{"num_hidden_layers": 10, "hidden_size": 256, "num_attention_heads": 2, "num_key_value_heads": 2, "head_dim": 128, "intermediate_size": 1024, "vocab_size": 8192, "hidden_act": "tanh_gelu", "norm": "layernorm", "norm_place": "pre", "norm_eps": 1e-05, "positions": "learned", "qk_norm": false, "attn_scale": 0.0884, "bias": "all", "tie_word_embeddings": true, "parallel_block": true, "init": "normal", "init_std_qkv": 0.0312, "init_std_o": 0.007, "init_std_up": 0.0312, "init_std_down": 0.007, "optimizer": "adamw", "learning_rate": 0.00139, "beta1": 0.9, "beta2": 0.99, "weight_decay": 0.054, "lr_head": 0.00354, "max_grad_norm": 1.0, "warmup_steps": 326, "schedule": "wsd", "decay_fraction": 0.67, "decay_shape": "linear", "final_lr_fraction": 0.0, "batch_tokens": 16384, "max_seq_len": 1024, "doc_mask": true, "z_loss": 1e-05, "train_tokens": 177900000, "max_steps": 10859, "dataset": "wikipedia_en"}
MLP neurons of a small language model. Each row is named by its layer, matrix (down: output weights) and neuron, and shows model dimensions 48-239. Each number is 500 + 40 x the weight over its row's rms, rounded and kept within 0 to 999. Numbers have three digits each.
After each neuron's rows, "fires before" lists the tokens most often just after its 100 highest values on Wikipedia text that the model never trained on.

L5.down290:450560550536492480525534519506461453412505503497501495493450421494500481559467516462467511560487447513481555495557589537468447490546511484494538573504468523503495446515539539598476558545470545570532505492466445460545519469434516523515503489509571438536509464475516545514495522555446460519559488482533504577480553514487497476470489404511460424530522537472419476469547460466493484532474534504554524472430509561541479451556480484502480552425475443528499514429550545527482458465515556498546486510471501496557474488513522521502491486470425522470498416575481521404505495454481548522
fires before: "-", "\n", " (", ".", " |"

L5.down152:469502548484505511497452575505478504440501513520555470491518415519508535461504432523475587509517491492507430552427483489467526565509568450557566550515504468522575519494455485541519418585560561535459514506462504585468564509509510507487490472538508501500509481458519521428496477549426461512600562478527481497463470476502473468496586506548469469521470523489534482388519492457493522493404486542529472506464498500553531583496502537496511502471505510484496478443470548549556423457486491467441434464483464480525480490442502535478434505489492529507523379508587547448505532495500474500
fires before: " |", ".", " by", "(", "ruct"

L5.down494:511540497479497458536496470527485533473513497488516496480494502578518507521529555482509493493484487480501501431522514429492474484542469455427487519514476510541517504562531499468542545478514476392448505442529482497539474485453477432501495517491436578513502514421489542489511457498527487512527487516497498475550516528486517533483500536576521519453469454488563479475460501488428487457515462456510490495464494410530484473457500560565560519541509515614378394497432515488637494461544386463606544509481471485528513478461411480546474546495436512491478479522538484542479476524479468497
fires before: ".", " |", "=", " (", "/"

L6.down666:469480482586534551508483476444529509438499464592490530485519512503481503503552522523476551463503430536562553516520478588481427443506459474468486486473477536501492504450540545565514458551464427485520440546465529520480537460429516469467514425518530512565439473545516513498528480512422489500492548532513496440431543552481467536497479478495485473554467523495490460374465511487507508497512476529418451519440509424463478515495557477462544481431544474500577468493520526502550503519525479535429517553536481487516543476593467562559476494544488483448485559515598461504567498494472476470
fires before: ":"

L6.down515:567478415525546381530499523490430538563552436526477509450547465503463537502511518477500474496490505535535491484475502557445463481476489513637451487557477436541476598516511508530546560540526514543467508449508516468418450474542542455492457471522529533493529468431508501518526477475504481441451542479550476577517549539564475423526579518521499483499471483596469451575539537489465538516498428521536548523502538463527545433477530452403514499436535483524517481459473479503471535492430517434465553492511482594555502472524489539451480404527450495557489473471492522529481544523499456549
fires before: " |", "\n", " Apps"

L5.down713:490466468510430521474480542443477411496565468457507493495447536507507413462482492516538515489467519429508464529566477467495487477531517532469479505488525563469448549457435521538480465561458480472528509580502504524397415542453532588587524495505466371479508478454542491456507496541442602462533521505468494557611554518477502498566466450483491525474506541452535483449501517546524482543427547522531550521484472511527560476581508507474457464549452492469494538568578513440456537491463511482498532544531527543470482468404482521507523496463450467550525471508534531519588504526532530489
fires before: "\n\n", " The", " In", " It"

L2.down240:530493531559521474469467482521479525553498527522473527507513516466528464459532538543600408490489493607487541519499496533533497536513492487471462491420406496505491510502519491533532528520505532563445494483441498522503474537472463467505508505569467534481538374529560516475444493458516442545539521508524539462461442486403439489470531505470498421518522505496446500461572516512560537536508468535505526512547496548538445479521501463509424541466495524477518460428451517462491521482576521469501500498411479522489518494566489509562531512471513515442505442563523549595487504432352513516
fires before: " to", " is", " are", "."

L2.down754:489435500493509500486414538488498566528493416490493501504544531483507593535539431565523456572484433497575455501472471460593520488500516466525509556421498517523492483472495529442478527450470603562514500456501452475557488570535513477576414514511512478496541498407461525459438530507457538479512515503570473466529490416520485491529562546443546552526524439527470582476445475467499549561551487504494539575527505516433518557504437463500463531504502465479493505497509442530517526511517482549507488486507476471507519464560553480456526492491593528537525516513535532463549425489483427505
fires before: "\n\n", "=", "\n"

L5.down740:535502478529511538451482490524446452465583522478408471466464485494440484511470500581556503572492538439444594484464446519422526506473537397502528559506535493454492469543507470531473473410466532529480479556533529432451415501435494497611511551506520463470509423465531572460530515503512506537509528519449544552495535536419575517563466452539552531417486482456497560540531431523556534494455565526434507530453483509474486519552500472485567530533504450511450477487478558498554513524485486481470509510510520528522528467478467474563583511516469445534483527537553459502482459564497522571
fires before: ",", "."

L5.down39:501553424442477450512532550465447553501548466509497531499476594476402478474483526452485472437500517523552477550478575465562531454526518475507537487526491548463529339590440520460486527479520510476510580531483499471484510518538520532526561515496559508483517520548440572519466559510483475524560472480512463452549516453510523546492493523532543514417517431469466530463531494516508462441542473501516578417474554513565563549494486514536498490523488450557458544494505513448549500535489553448488536531486492505561469482428488563570505446425463526509524491560530445478500557482468522440
fires before: " |", "–", " ("

L5.down618:533502529538489481529538492471415492526581475519464474476468521472350486493451549525548436506536488562519481485511550481579528512463524514481467515505492466449517458546526550453491485516513493492489476464458532478487555508601565551457450583532486516454493512545456631515498538519497461525520433448490473511570465422514512559444600469507528485481544500510486557419613499451545514429501478467486554471467479488535458506497501495513498593520494464489479556531475534399573513564535541485520498471515435453489530453514453487481479467452440491567454502501528451509500494470515590493
fires before: " |", "–", ",", ":"

L5.down995:539443483487491480449541559512529476499469515563458513433484431486530534456517481499492501558458481548541441448527492462556492487504475521487545556522547480568478452507450557651565465516462535472505490519605484508543576594522521476577506465507511444538501565470510491505501496450516494462526484477534486447495567510509445442504550505451514522508524492463497491475542477498594499446471465526499506529489554451459526553520514509497449524422477472509489422490524457539507483503529530507501542497513549438579516553526457510557500421510549450536525451464540428515515453438461466509
fires before: ":", "–", ")", " ("

L2.down881:438482536440488566491449505462549422501532493552552547524521490558480507466524471549489449448533458515484489477549453519497480517450556578498548518506452503532449451554509454562512562525468581504552521492449493452534518463536517389501493527507521517431517516485409450508432496517406467487526531463545579513516537484494478494507454585490539534419524466558517552521477524521530486528546420409515587541521475484537541559477488495475523480507503486475462450540499515454445512505482465516456502531446502539470406483481548500524473534479464521506544511560488480502523498526468483458
fires before: " is", " was", " are", " also"

L6.down2:456459461506499441455524489505466532498454451514532552506513520460496467495486482594538490472564456455409508474516476549499525447515499492534560505468579510556490491523528505533520508523554494555443477467506473468476531561511547529459492608535501581434481490478457498522408530504569450485447445482497549452488434490553564518530463468442530546472550522484498459541538503472483512491450494567517600465546403434473492438454488466518508576457472520530559551515514529478519511449482530496442556534497489523528487498469547537456613457543561508516442492472443436563559481494543490552
fires before: "-", "|"

L5.down193:463512506558530467520498496482504495494554558519514516488499474511473480501556495473556515484518476515482533460476473600491518530507495425542535561502519507497480489530513429471461466494524497478481534444509541569504467536481516468511440581523479472457517457446543529488484411648438496503509543550464479503482473506419495539587537437520514494493496518412546459404483491520428514494466506542477490495457523504432555491537504467494502496508527469535437458464498591497541499530598461546450504498498527487498512514466435540540483574497506525513481442525639483458537472495498512540
fires before: " |", ".", " ("

L6.down120:491518484567464464490525480489529467472544481591635552452540479477506567436466451508517476551464522473442496510523508513546503513550536581496527502497464443521490574458532544488500548513479521492549474468449431490473558392512537499599464476497505469507444482531524541515432502520440494454467528474533567475535506477527520526562548458551481496467547521483427441491521434474438538480601509492419557500486503474514477502463482495509546470487471489484533504476505553510488550502529530482541527488435531495530455551528479554402495539488498456503464516523497511474484520471518522460
fires before: "\n", " 0", " 1", " 2", " 14", " 3"

L2.down43:561433513508474502513406509526522550486514491497509453525532549517512573525550522585549502517502501467583543540450483467590465475451593516457517481419489484496523492522480610418479433451483524499496546524446463492537433556555467440580451494476519432510517527485437492498565536500480544455477458508598504542508477459539488505460516528439550513503507429547481617499481574504432535489519522473448541451566494495440531588458443494505489509535506537490516462497514447529522539493485438560556496450507481476508472453551598439486517473487539520476497471458481537479502442483535486510
fires before: "\n\n", "="

L5.down976:496473490506410548465487573483440447462519477461509486535423515513523460497483469539606490545500484447479507533593399518548521499511583505498499543486529588561479528476532529515515511535463505464519531565571481567468468500439550545596506446540452442436489475468492564454518468554456567444463538482434442510554496526484506559551489463460514532481452573430581500524525470509504455539377491533460475514455440485479509458585519506536509489535477509473483535525584475451515532486499443497481432501501491510502514498451484490505494471464485534551491512485441477548567440471530552513
fires before: "\n\n", " The", " He", " In"

L5.down316:534470530485481560500538422464430419482497519470498501508490512554442563464491563456563488548509513469488503498495499520514552485447509458484545506468428495424473519566540555510497481477539484514512475550539465413504467544451466479653516535526506500484559519531537560455488504512427574524552558516521487480522537526467485544525480477488551542439483516421540452600522549509496445486491565451498575470546517514440510530510554568454480558536455479530477489525478495518468495447581535507421505507545556554480592520534472434506563456549459495519505521518495465514496432510474537462
fires before: ",", ".", " and", ")"

L5.down911:431485529485545418485555519519455526513446446542489518473462478510500532487470489533455515553538509527440457429558500509599492522472497572499556503480457547508524497519581534496491531558462519531510493533504512502570565552502521465505460478499488547493576451460464478538429469494497532518486496545529518546451547495597562484430542446503600491577558505528402437461455434422600522546460505528511512518487447462524501503546536423480521553433525441491541469444464523491540474533500478536433463536501475430554481525501528482433519535485575494544473486524531426537441509478488520499
fires before: "-", "|"

L5.down728:569507501508455513540498529437478518501578511498487488500425517527421496492466529531552424478500515544541520473477529559513543506451541513438475540506530479440501450551533593456466460504483474445495448542471515416482478500515544486487473565512532517474495438514415589484501545511503504480517393513564434535527498447573532562439574484511582543474527452541489527462611534471545521424479486453555537465538426480583483565513503477520502599503466454504506577493460503405529464544535569421500495506557478516556494468461488526495469491462485534562486497495510438485536526507475620509
fires before: " |", ".", ":", ")", "–", ","

L5.down636:485549501507525416519498502506500574500474405524473519460522566550477518540519533495526497505481522553598465524491545479588537502552471516470489490519494514526480476453523455452465566442475516492455444490426495475555467542488498471548593454499488486480550539555463522491461444480438476437565462536508512510536575437497518589506550480482496510440552430479554496415518532541467532422531489487464606483408505469429503478517411518539535548486559489526458502551467485426539515466526458488547547474512485462533533453514472459511508590456476468496503468579576465494597487550460494485
fires before: " |", ".", " (", "–"

L6.down998:507470509554498534455486500527467412528484474470529450551472548528558492565487505479552410493426483563523531497570519558582423478544540504461479549526490476532499538534542518549518526535558511504498466500461424493516490556507460486588476553551518497544534424526556522539528573558455503532498508509509423497513468496531551500487547534484509499433461481476437495542504573491530434532470542559494421489457508476430473458572501506432588547548500471454572518493428496524469509498542520530521507469477521496525416477608486535454551437546453502528488483462481490496529478463474469458
fires before: " |", "}", "°", "-", "1"

L5.down146:459537455483448553517482493475506531497563510469440490470445511407471461437456487491510444531511516477539535499509487537583507517495480538566463473502521569523498408587553539473481550460505488540497417480495467494460487525647520534499508472539486512463496475510522535439559465560453522478536541520408419517500547500464473542499507530497491414521563486528447596409511501482526552512471442487469550495518532511473517512534574467505457488506469397459448514536475507497502474494523484514465501538517473510498467492541475477523462437479456512605441505484553563504499458512500561581
fires before: " |", "."